From a checkpoint of a small transformer trained on Wikipedia: 12 layers, MLP 1536 GELU.
MLP neurons of a small language model. Each row is named by its layer, matrix (up: input weights) and neuron, and shows model dimensions 112-207. Each number is 500 + 50 x the weight over its row's rms, rounded and kept within 0 to 999. Numbers have three digits each.
After each neuron's rows, "fires on" lists the tokens most often at its 100 highest values on Wikipedia text that the model never trained on.

L2.up360:431492439448580567495469564550459511538555529444546485470485554486493363525506498484504476497434505519339577507566526501483568477502523532483486526543502504504505551441538550548479467590530474480475563578501413539455418522666387428503540563481554451538532492471472524397537454482386482502
fires on: " I", ",", "i", "7", ":", "u"

L2.up111:411530485446614544569550573535509475569558518503521459522436494573410401520523477466418467522509479512465548419537430537514455557456530488519510499602531465489534407473467519523413477602432463391568469510522549495512476504537521505505430357569582446503565381466516495499426506523572600502
fires on: "-", " /", " were", "p", " people"

L2.up1455:597477493470482415491447548528494473566497494510351523475498557532425435491489563493439454610524520576530619463440446509442505562498611532463516446540540493439593528419423553446491461467539503553474524509562520502420541485562493526462560483626488510577529463480464575462572453550426533577
fires on: "i", "u", " remains", "us"

L2.up212:459555488480521500533543498562485388486508466486600480573532502540545482558464489430561597537553578585530497488503562484479515440486496418485541476494483456494539510552431484542415501484591408513437507505484523476504457509495487435471447436481531484445538511469454565535405538575606360464
fires on: " |", "|", " The", " were", " of"

L3.up1000:424520456468600503576450541509519482474517536569450636533451568465440507597437505477475536549448566555531477495582538461440417533455491489453456491461599461449475498566443526463478493561555482465510491482484538373496395543526518394505566523469580404519419514480434392526541507484452421476
fires on: ",", ".", "),", ")", "\n"

L8.up608:481574541527359564607482604549500486476517564464456482560519468532458499582512492528457514485468441505396532435461468444460457487557472528424508431515509500551515543475495471565485593480503527495518547586537535500481470548518567477509522405469479466489488539399446499451420479482550396518
fires on: " and", "\n ", " is", " was", "born", " the"

L3.up257:446557471551536564534458503520459531466472544482505567581441538416525478623451457434461527488511518521481561540508447456415557506524484555453500528498546482411514507556445499479436527499566558450486540438569523527525430482567447509512406527527501512530437456508507479583498582503516487458
fires on: ".", "}", ")", ":", "'", " |"

L2.up951:536456520512506559464505496674523505465505532502479506515503464468423435529480441495513565499539558462541463463474526490455531507522485509502482479500535436469550640456535543477428547428539470468492546466483466488506488571625406529543455568531476380479535510487628428479603574538480464526
fires on: ")", ".", " a", " |", ".)"

L2.up1492:503559461456406565653501563608500492547501523442581556468529479511486489585479485516486496458491512596432535452456488434437565549611421558457401570428473467497510558497523584527482534442462527493418473531530525490457515550503529500406533512487466405489508554500484428498491512512503506431
fires on: "-", ".", " and"

L3.up240:532524404539486481523479581448494501487510596503410392527546541621516488503485456549509528585541548466500456455565449477452406562529517466551502531512556394520631571453540423456481464564501473506486413470439550559440502530604539444590586466456526445485566329530513473517540518475492463563
fires on: "',", " with", " released", ":", " also"

L2.up1338:495459369548547536573550476448527460563524429491451483499468554440508503484503493437509506526576596549421511480548504439431506507507569483519483512403490472552495536436505518484561548515502495492445425517449466537518484483534447493547516407511510544595414425490425449544469467491460509507
fires on: " expl", " his", " said", " vict", " His", ","

L4.up205:537522477441533486499501490571464438541441539463468575583460550462392386559517479553487497640428571591586507529519549486517491516499469438544548510490512476483479604504457550507472493485444474486523425543434426451358535484450499562504516575539552451532502585533561506439601511516494526510
fires on: ".", ",", ";", " are"

L2.up1256:566523544566492486469518462475441469432540418516468506509406534452561495568502470500457535536551546545547560460552516427482536521445597521454463514525495433510520548602442443406507535524566462537525484442469453462485510476519537576493476532594480550431428515644542501605504587543556516543
fires on: ".", "e", "se", "ie", ","

L2.up87:496520472487525618508519521593509475554547562480470385483421501560446444475477538464455484495478476519456478418589490501489537548569528526415493578541614522531538495420512584547425506446513493562540541491509588493429456448566482552496495474524532474516512612426464502543576533561485507537
fires on: "-", "–", "—", "−", "19"

L2.up714:441517475493561538499628604539484513598449455522501576441479534485501383612435512355490541463502495507458486402495448464438557538600543451571485512396508507390586433561464528527432465535515462519455487431641536541550518559500500546603415488515530445417558571493543352592442472489429471530
fires on: "′", "'", "″", "ic", "’", ":"

L3.up232:527526551477468528562562483591494564546507475391467486407489498457424461515500513507543505573556487479491475411472499488502538510604607449495541518461503433533595520523462496555521506464565479569483435532426487531499502572527430551497458527482603512590540538507592439496549443556510477489
fires on: " \"", " ex", " a", "p", "-", " as"

L4.up974:522481489476487465513587573458493477459500379549557570539412468477485439462517589447532630563527559540457522478569442554455518488546555471547523495445530466505548519545550489460507473475608510427495421443582449548414515426571362572537505474542500457476573466564543474477468540529454486588
fires on: "'", " same", " time", "’", "y"

L8.up785:467536445439477529499452476572485544532473494483418601564504475494510508475444489526472501526466529496510453455447550465473359536459522476543536619471590447454456501505497576603489429463493473431530494452413551512481488526530483637511525546615496416515507525423572434433530488523456602541
fires on: ",", ";", "."

L8.up1232:461521484506465376501430563491450521526448540447574569467394522530467465516542550592392529512440553594482540472407374575456475501527477486485385406473498518511479457477483432587571465544508543524533490532555516479490463533502448564505461430551532507556540504555576500441477533476411461504
fires on: " (", " |", " at", " of", " in", "'"

L2.up813:465496451594504537480496494470515421442477496522613545562517564575546565494477505493494658486476539553459457462494513512458404531435458455466558541531666393516499471571500593517536404559517451553496529513458453516505498533567533475583538470492506501497460510445490490516496465504457533474
fires on: " |", "ated", ":", ")"

L3.up1157:485540490430457455565500625490438460508483477455563524533401516566495500581490470572404578564539537566445559538624502503460528514442494501540446507479498386458522486555452527380534429532510493543488396519419429448538425483586587501618463545504550524550429470626514513545437476485491512477
fires on: ",", ".", "'s"

L4.up494:489503407476457427495577509483463490427483486493505563453514469576505571552466515502462455586516499480418574470557466500547488518519508529508525558502467470528489510511447542510551523414530514569457450543487488516429399437523530566404535460525540498508465514533579460549511494525466542603
fires on: "-", ":", "st", "1", "–", "nd"

L8.up1244:509473444444419381452541545574514432546500476475480507561468500568396434555444534523573441542456561578435545451524465547451442468483498473456435473477572471393560555582452540495471446423543475480509492553540566550496497581468544502520565514474492437472507495488591533440381564503505431541
fires on: ".", "|", "\".", ".\""

L3.up770:499586510368466423531503488487481456520416425598523515478471496530509488527535519467571575431527519549461541487582530460486487532421480453480433482574576492532424447521517542563514372531506417570454539495468552516457476498617494400506454492546565485484526568509506462516413502594498504473
fires on: ",", " 3"

L4.up346:478551494565485499581496584525452525461471417496518549483518527540488445561519548563434541459474488482406458486505525507542496636489524411511466473603493438488515484569420454589484493440398480523462445464456530479465477623600435458455557526589463438454462482421500480567553494461456439493
fires on: " it", " It", " located", "ue"

L3.up1425:490506496555521448498647544494441440560459460541482486576442608460514444542450404452484602501549610500411457454528454517491484526523476485433559574448581458404597496507485548547440477500467448437502455542464444573461437464564440464519482480504502494510496522463457483555539511548599496435
fires on: ":", ",", " /", " :", "st"

L8.up1258:560447472494530414422584555598500492549480509510522479613478453473480416589400504498574418457481577568482571466509479559400439445517536464475420412451607465430469525609487588471487418409535494446504529565490529578518504583482581503495495502502472470463519494488598526426400539581445451513
fires on: ".", "\n", "|", ".\""

L3.up1337:559600484536496524522508498540495469515534524485465549576506547435469435472486501436503507558527496583500526500577461575518566487454507424448471501526448544421565580551430434505510508472399494495499536467501421456388493473607477427411541529508539567561549517426475509607561499544429483503
fires on: "u", "-", "b", "le", "ou", "ne"

L3.up208:473564480446514491487530522574483412440499471513552517572494573477457433501514469413443510492449533496331531505590569512562460449467488532455481610511536509500425499374531492527409570493448504464575507489480540416509497522537542473484535421511505556537528437425537487500523517559493559466
fires on: "b", " he", ":", " /", "z", " to"

L2.up1342:469520486478557573548523526472570448477545482602457492574572494521412433526488372460528456493559589464513671416471542417475545522562512648441435501520457503444528522462579562427431449465520469441444520548521436471549423507521482426514524516505506519511557468537462471472498514538436507509
fires on: "ers", "s", "ons", "ens", "els", "es"

L8.up692:528539483498503454430471557528496460503500427484506561553450473573476438497538515597555506608504512537415503470505521516521404565452557507425499537403494528524482497547422516552449472446502453405541529507563493443438477602486413527569495506527505414546571490596544577422444490496556508539
fires on: "|", "\n", " |", "-"

L2.up1152:419539491404490531490472525535469535486485620462447518508555585489447479509484374508506404491510601539402530505541501493510369540618480487474532518518486483451502595638574565506544482497554458448437389583542434569513485647501491468408552455500520444630513439525495479535577448490483465580
fires on: "===", "==", " ===", "c", " =="

L2.up1005:484501517509495561541545558503497477422509502512447520478520579511442572525455482506474459518496436550525562457608492445555506533508418449507469483519462438477537518507497562432432515466469419459594393557587521458526452491502546502543501535475482505592473479427447584505435573551513466499
fires on: "en", "eel", "un", "ass"

L3.up332:455531466479393515584562566526530389535544542426537518569510496501482480637471457469414473484469505539508538544448512469552570534543468519385463514543477456475517607554514530577448519473530499559573471482533527497478477545469525408517521562546578376529552428499400390491531517469557456568
fires on: " /", " and", " but", " Ber", " Os", " Kir"

L2.up1326:482572466413470447578561464583456484590503503542522570474451484541460428567539520456468505485506403499464508394449459532494449594437479448491470541501484444489487590436473513523476599493460494487537429527481444424529479458559562557507558415578518463535533516450500492577525557579552567523
fires on: "-", "eb"

L4.up447:511537451517451540473553496485465493519441482595566709497451514505470493563470515475470571536542520444507537419499523471417557464486525462559471502461512405486559509539419487433452483487458499540402466598475488497580529561521477511518470570552552510486522369488516531526526583537516614521
fires on: " that", " he", " a", " the", " an", " there"

L3.up858:528496461526487531441557436528486502552511560461494437466489537556460463544552533422470487453465483473510427471490497526531573580479538476467437497490570497467544587473444558594514490527540511437492511522493474500446487557524518576515499506470519532466519520514487506499472529591457492588
fires on: "-", " de", "ium", "ald", "ich"

L2.up118:503551578367488462582471539503544441407569581584560491545562461477488567539442438562559488562530516494605513477517492511459462494573571520448464489454513449498480616479601547503551600456466480441504548490511424451546440488573548495455427525523540490568486512507625445481465582562452447492
fires on: ".", " not"

L4.up262:446557419500463449574488472483529446551529517452629493531544576476528475543490489418466552482513520567461562447440449623450583568467483522499530515520511449445470488624438515587449433573458438559455504529529529550468451539565503458524585464560560472586574496481391518544354545502509375482
fires on: " of", " |", " /", " (", ":", " –"

L4.up764:438483435534484502475483538490403555529442451465449432601428514535388516550568484531533472568532515603445506489584447555493387562519398518449518478540444455463468496471529503532563515567494468460573479517527536526537416525517565468529439541489515492552505439379538513448489509612482507427
fires on: " w", ",", " and", " c", "ou"

L8.up228:535565471580535548523511543615557476486523466478560462580521473544445455427512469475443527497465566511490525397540474480519470463474457476410466491552466499503459529508504462597413464487561457493507509546544565483433431549492484424560504484505499391507556469421484536406468611557567470474
fires on: " (", " was", " /", " is"

L2.up1122:592545511463491489416550545498475405448466551496536450505473508490549494613425444519489442616486539495560537477528563483521510533516559526395441469502544437455526530518513557469543527548536462405448480477542456529421490519553487435500437564490469506541480459528514511517402529516539452527
fires on: ".", " n", " em", "os", "ons"

L4.up665:413505517445559521514568540578504459455505462542492456483476554449465495576462499402563541528491593595397505367544587432466457461508448548524604541509508523509565530517447502534429467540469507477464587538505550461445430498570486398533503526481593470478497573532471536516613483568504495382
fires on: ",", " |", ")", "),", "19"

L2.up1381:464499424449469534473513572522415440465514456534477485568474496497430570546535504540551581495429479545487523396445520521458484442498509425487537638423631521492541451478490564440457458562547509478622521470578534596384519469503649565519535490458523454465458533525510525444536609555507474502
fires on: ".", "ly", "ley", " and", "y"

L2.up1055:419549464382498457599534434480475530458431539516414496535491529552549533578474431505470472439516431496480571505552591487529417531495528512507507530497588436523492557486494537520540486492542481502492434521500477472462456486608537437464428410493538539479455515614521585540459627583535497516
fires on: " |", ",", ".", "2"

L2.up1099:415510485477543455491454497448473479512513501552424589532478448555367426548437505479483486544507500533511613557489457471503505594548481514500538452542489463398525521552540583539557435507497530529476515587541519507574397591455492464529509516548533555516484438453540431530432504474463488466
fires on: " at", " against", " At", "es", "s", " on"

L3.up715:544555472400444572476558551508456517516444401498591552579449551489492424536514403482429532537460483566360504428567557428491490467481581492439522497543477463461529502517547566510492506467445455477482468530500558453482483481493483567473461475592525494551533454478462448514452465489593584586
fires on: " /", " or", " to", " and", " life", " –"

L2.up1145:500623507501389517466551500534489438480559511606555472520485520477510457569398492514467595457470531414455570472586492429484535500473518495449459476491531481456494533575503481577520549479519489569492488539540545581445522553546559463381434428502527466528501557461509474519505541563512435448
fires on: " a", " is", ".", " an", " was", "c"

L2.up1494:471483513581567534438494456527516597524494511443488477533476478646464434437538476456545506540644485506456487400465477417498477520564488511452483526494542494517536552466542499444511574523598465514546424496523526539448452413568497420598456545507492402452481392511450574496472444476494523510
fires on: " with", " U", " of", ":"

L2.up241:465581458386476492579490495541462445449514516505492532444479473491558437447452468403426473453540498506432554497482433531487583507601399491553516565519519487581492478561494495489492457507457500593470506534503522493478457502514536431465523526495507469471506480460568520537537522525490472564
fires on: "-", " will", " way", "im", "ing"

L2.up1160:537552457428453502503515462605463389584562553506480496474500519545532427527368485490424512476544388632432533481510444454443538565511422504408509589561512480560498462568475536464465503462594500501550489535586557505452411528536542504483558544440538447459477579485446525510520545617576517492
fires on: "-"

L2.up805:514573518462543547490486534508445479536527536474460465556540569438466473472509486493495502598514541528490608452565470454458515462503577476495598460539472495513591555442446480500460477534516496524450446513471582505423525462501551407399563567590496454594520538484574499450523498499450549529
fires on: "u", "i", "ua"

L2.up736:437494508437477480486476564522493497473427573577425377512477515531389565480513479553554443558560404536524452478456443542482480441516598560477349483446552447480526598433569565598516580487485445501556442497429472579517432526528453445488489496485546524601497436510559521467544581560541505505
fires on: " ", " not", " failed", "\n", ";"

L3.up42:549545499434436366537434448572485505490553455427519544515469466490463488555460471534487533550517412510495513439595416584461392482458588533436494424522539466561505601549470476411445481474506426462493439526472398548540521555518445503462475418524592470499600526517581521539499460608527514517
fires on: " |", "a", "E", "C", "S", "O"

L2.up256:530580458482571468526437495581389504540540437455458513522480513487421452514574521505452542460474500503526537399450526560525553490426585518471535518524508505491647601454530480498456491456527439540552549462542501455459518447541487489484527610489513528543544466496589466559516479657421512556
fires on: "u", "é", "ro", "ou", "i"

L3.up813:480478478474463393471487530468488476497555516475582471484453502455471514549455485570496612536461514444448521483514542384489506523646509548542344459473461385465469533589538548481534546508490483494520465481598429501450440504487407452542554513466569413454429590547495489454475548505484566524
fires on: " with", " a", " and", " more", "ic"

L4.up1369:525494560447571470516592501486535468583569520507476520424501549527551520567496546484536567498610485613460520506471462427512447585473491499575525461482579454505551484489485489517508608509458474417424485408446478480501473578590418473479491507534541489583431474476555405540480406512525496432
fires on: " his", "ard", " said", " stated", "]", "'s"

L3.up1297:557533513514549474439579527537486544535458467481521447480469611509440434539511475444522528403458547450479518462540569510589505531448541427521537475486569439432539505479512518441411483515550491534445497467465558524376477498531417473514501455506504428500507534539499493572505545492489453538
fires on: ":", " :", "ros", "',", "ont"

L2.up55:466496504516477464496622546474474506495462509430502459525526505536442567494494484486498480566521549471461461496570585493535399478572558547508442543506575528528538508545523522512549448532469473424552482510456499575512517535489487578560426459496534461545534463586500486507397542495428496589
fires on: "M", "===", " ===", " degree"

L8.up496:532502487501470485441522481540487536490543442480540654542504462496435445501485530594490457605518408496533543433503522487478524467552541457524460482474545486467527553583466507466461465352474489386515525472558588542531495509469452557481516510533426467464562506537573615367390459559561483508
fires on: "\n", ".", "|", ",", " |"

L2.up1227:485497533467537495614496445484552535521451496502583457569411579613450541508495482484493490543448459575469506411498516513544477530521522540530536510506526460605574544523507472488516537514467490578520467614506358506537506537533582553568545516490515530476557487460541448437473459621510550490
fires on: "t", "d", "m", "p", "ed", "st"

L2.up275:507529530457498484612529465614470562482437624470506393533572522498418455463568492476515440563532550552519434426438487542509479530544471465423473576499475452526567564380533482529522500446489455420462419575429474572555506530541511549579454499481461527576562463543570461449524442534584518471
fires on: "p", "el", "t", "am", "est", "-"

L2.up228:487547506473581446491524471562449524456477537549560464550511504441510519499524493526468464539490509527562641406543476462460492445572457514472438529480497462445503503537475458403485532514434478544583514496501528529477464521542596531495579526518458486517496476514581422470564518626601452495
fires on: "-", "ul", "r", "id", "im"

L4.up1194:428553398440486475606499486526406486519440413483527610562471464548492460491534590458445516512455461479450537513487405546481531457446586416449548566414549493475586527504500475478544548498395489535432511552447513527521435495529597498441490386583524493487564419447504441591472502516523559507
fires on: "-", " or", "at", "and", "ig", "ert"

L3.up777:528459529439504487503599469500528493415488556585389571557431482526458500488551531509494560541508466521441511446525444571511459609500482433447482549457516513406709488516494509443439536536459455461547475524470464544516527467574464492437502524555536535541461554453552541526484457543483450511
fires on: " and", "c", "le", "ec", "il", "fl"

L3.up939:428534481497494508507466549555457465459469442460510481594410507494534469544494459427551520495560451548420507455508461554478475521468481572531559478436537433572456530534474562562533440445488469574530604561488491488518415574574580416546535524411579487536534551523501531456537422544455396433
fires on: " and", " |", "|", ","

L2.up213:470540504504432436570553480478506462506541497521443507472435587492446529490460454492477561519630518534499556459541474481507497483525616520464552590455503484510527495526479545479421445492567477529516440479509448480533398514552525506497544376470585528540508584541526496476464564582423542488
fires on: "s", "'s", "ew", "a", "ic", "ly"

L3.up1098:455523470552377538444491567571371459504508488504491469458503464624508419595450509532517604552571540565486459469542453422427484479499522523603531493470569436376498534463611426472478486474532437438554554519592515525535481560581446487634511568587436487529543497499541498473484605477421415460
fires on: ")", " |", "\"", ":", "."

L8.up1015:602504440481535456485567474414585388476561548518568685589504504556468451471433482545545429510470490582483487459546540557491512504492525392577437484449495466427540585517546588479501400388528447504580444542543492573474520471476519458537523587501480457495537470538584454424402520535507448469
fires on: ".", "\n", "|", " |", ".\"", "\"."

L2.up413:472448525557441549541567543508511517542443578495417470498532505601443504515474446550560472530585546551483408464482500479513503570524407523516490549526548464515462492562494529556590501565614457461442427546503543523492502445520445521519439479474613481494471492538400464534518443448504469582
fires on: "===", "==", " there", " ==="

L8.up509:474549577513534509519510490551481545447428490467563407525441537593475463442523419454612435477508404489437522407522496514489440487480530505511381511467559470574504471460425451470548508608539445486529511508627497576403420509519517513555448566502521498483583584607508571525571589593534504557
fires on: " in", " In", "\n ", " was", "from"

L4.up1080:540485452603468522491532489454468400516548538508509434483442527455487494588456448574390525572415554517387544477501494464471431510526446534506519482548479377483472559568477480516521431493525492578440511555534416417509486526521553479572456489447583497634490544561491535531432571490424367542
fires on: ".", ",", " of", " be", ":"

L2.up17:488453498452563521509464608564547522547450542502534576449521471495394504576458551490458461621523568504519497497484506521437492486570544539517431504484556510463512571488580576429577450468520494451488483500566523399557446553468467492603482489486537496514484502464573457451547616515498522546
fires on: ".", ".\"", ")", ":", "\".", "\","

L2.up994:576578489519510469508591496569477403486506532555501454528467481574418542558494472449427473507517586499468469505496492442503447586492515449505437616505475444526489525519435544438600546430462420438543478555442379513486441516513568572533485510563521498553409520418454493549534563536537547553
fires on: "m", "-", "w", "ch", "e", "em"

L4.up1227:442561489493492438513496484445458418431492478513502538508580523600452572621472488488482487521563478485503561457499490498437357557501467561387522485446506486591435524558463526507498513490504512592521489483510526440560412479531406473448474534466531444436524464454554478492462501572457542587
fires on: " |", " for", " For", "we", "w", "ole"

L2.up952:528519406458522492519487568514392438554456543488456557583521529596511524527503452592425459587461396587481547465462508530510548537487555489473478609462449486453469452474458532423480574507450471505560472527538512501403437436512660493453502433589580506609433527546535517548446519519496525543
fires on: "–", "-", "ist", " to"

L2.up810:510587539559405548501560479497535463434554534578503458557423538523527538505515412435514466474529621473529553446540409402495481534546517492444487483525469491432522459542445462556382529513550462556547508593486546604533506503595482506434456445441546525536599477486417523538518581580445521533
fires on: " is", "ew", "v", "==", "ic", "w"

L3.up1084:592471472526558456466555509562466468510479589508589458523502520520495531588456451504428488631520566540549526407518541558458560530438572474449464498468459479447537543453562481508601516429532504500536413502512400487505413477529562579467425598472520554651495490507527466596441646534485455539
fires on: " the", "-", ".", "c"

L2.up379:485536471545526501498492519480447447615527511461492502570484596439438423493520498505472508490514620577465669470477439468520518472547546543503500411518480474452624512447466525524489509500478511516583453471519492567514542490484504489560516507514468513516595455431551460467524438559461475500
fires on: "it", "ig", "ich", "u", "il", "e"

L3.up1103:504526478539451550574465591522414517445522521460387472486435482541412441502483417540480491539461502562429438471573506523469400542582442534429525532480551428568503564509531561484454536522526502519590433462486645392422413532516518478518478474526542447585503571510466439532498457546594485479
fires on: " p", " c", " b", " and"

L2.up665:416500486441493539438596481520480561528419536458533449557421492503551444518481498451497620568484466559416435462505445496452567462443666540418443488512533475526598498486446502562554618494522484419448543546580440522468417491501562497510515511511542503513529481516524548475458521552494502544
fires on: " the", "==", " 17", "b", "ib"

L2.up391:435581452514469543592495485499481469586425536445471500554483487615405441525491517490420503597470457525404510446526480556481434550499463604498515579553491449556587547448494453533505613498472494489517526503498438440523469492529528596501487490578561430521452545410554435441546512575488546456
fires on: "-", " inv", " prov", " ab", " ev"

L4.up1251:423554556543436509573451500548493446498460567520601542540491526425416505519478456544542538484541516479481443455507453463436494435569563486526417478502495459485498589487498511485385484422363465500499483505535428550550540513541400424430457543466595493435527512543455534522483509539512547451
fires on: "á", " a", " and", "a", " A", " |"

L2.up1356:551458425435606499488555492473551475459525448472472470497469529421464553474533530386517533588521523573466523492574484453532488481494507559514507551478626502487529631486506537487543520498478492498457444608448558517444542479492482509588450432547478454440511477462580462444446478515486524500
fires on: "born", " born", "án", "ai", "ay"

L2.up584:537599446522489555462503512559510559557394600494430396476566491528427490567475443519421492512519466563505438409449560470470578570544483515367503493454492514485527548494604489463514467473578486506498432538600560516414506514521523574513498532486527438504481466447494480493528571548547479550
fires on: "==", "===", " ==", "\""

L3.up1171:494475439507446566480566555510510472484479476451504498468493500432548431612498484515446437518517491477469478432650621449502516470556681504554545494505478536450481546459550507474540490492522523455418489476569489510463550501479488558472438430504490480584487558487599453491447523583478505541
fires on: " the", " most"

L2.up133:517524499452487508481574534534507465578488590483437515419484476556488477598458524436446468541492435606552487442562537475507506454547466557540497438471479460591571541501517512490448544562437452571468486533497501441488460458519515485489458561627541488505544523493453446446518452535506476473
fires on: " H", " T"

L2.up33:507507507488450501572451548444507502484497539471484514586496473505444431495420520610475478543534506558474530510538471497467428478502539586479436487486534463455461495454694525591526544472496534514506547574509436442471420545513525430455553522492623498478533533472581531521520521497418475480
fires on: ".", ".\"", "\"."

L2.up936:406585413513480556536484514594522485460474520557544461491552574502621468459546491494476619490518541486494527435516534462443446518505454575526554496523493452531480443525504518525473472521513490598520493514448550496489539605530519404521518452450500512470595468466495512469524603435558513478
fires on: " |", " won", " such", " major", ":"

L4.up1532:472530440435423438542481538486439523476446509562430600480468473455484580565560508467541489528511600483524462478566570505498534503468610467457528516557570446486531473470516534517563397388504445590552423462434511495418503544547442500530419546576572492533493522449553528503431509469486549549
fires on: ",", " March", " February", " June"

L8.up223:515496520446460531525545499554490407546636584540468592479452530521484328469428528458448394557442498509502561443506443432534519461556525481411500437558556503555599474581544483500506458499558424511417339544455500486458447531556560549524485486551484459456579491501455548419446440558489477502
fires on: " S", " K", " H", " Y", "\n"

L3.up1440:507537458439531587472573457464499479524567523646563557462334473487528503487544593520483548529523496507552455533535467481451468552467494471562460447508458435546603522547519488558529413434536439503506445573556512487515513485561355408424428542419514463579584488461553516492451493544421472495
fires on: "'", "’", "le", "qu", "ü", "ver"

L2.up1002:494538429401540631483512520624526472561539517549503451373546524494605458485479516456495491509512541527448489441551454479479572515569483487421520611440493475598477478580475478497587507446503459582427573529546571464497476473536491507602472437510495454455526612491466481521477515530534445509
fires on: "-", "[", " ["

L2.up637:403465519537474413589502570493482484479519531442515580557417516609507450517454468507509548483523598562512449461455525491555572524517553500525513499563477457487464482543512508469415510557518493487559442519442484491504434501552564559579515482420607507462496511562520495492445458448460514554
fires on: " of", "ight", "st", "T", "ed"

L3.up480:495580505454533505492496498463449351444524510550544555496540498615494456572475448531499561499546479473478519483483554488541495497484492462550450500582515431619535445543444510470523444538544466561441569437618554540537445454563454538483504542544492471546491456464451488499372524573548444568
fires on: "s", " For", " can", "w", " To", "res"

L2.up1518:432479494467628431434490522507405547498497509468507451488482501406517462558531487583499478659547575447478643509523530473467529498538535491520443532486549480413505546509517524508485481542557500459432403540489386471413438492537570446516451556476480498571562456539531516432459554469470352539
fires on: " G", ".", "ie", ":", "g", "i"

L2.up687:525485463530526536555494509569385551528472600425652454591421560428475454493542464453473480551515462521402575440493460453450448517511466594536536512508488535480493473436534536498519547508431511503539555458528524431440443477571503500515543501462520480441508493546526493511551569532494510444
fires on: "-", "id", ";", "ical", "al", "r"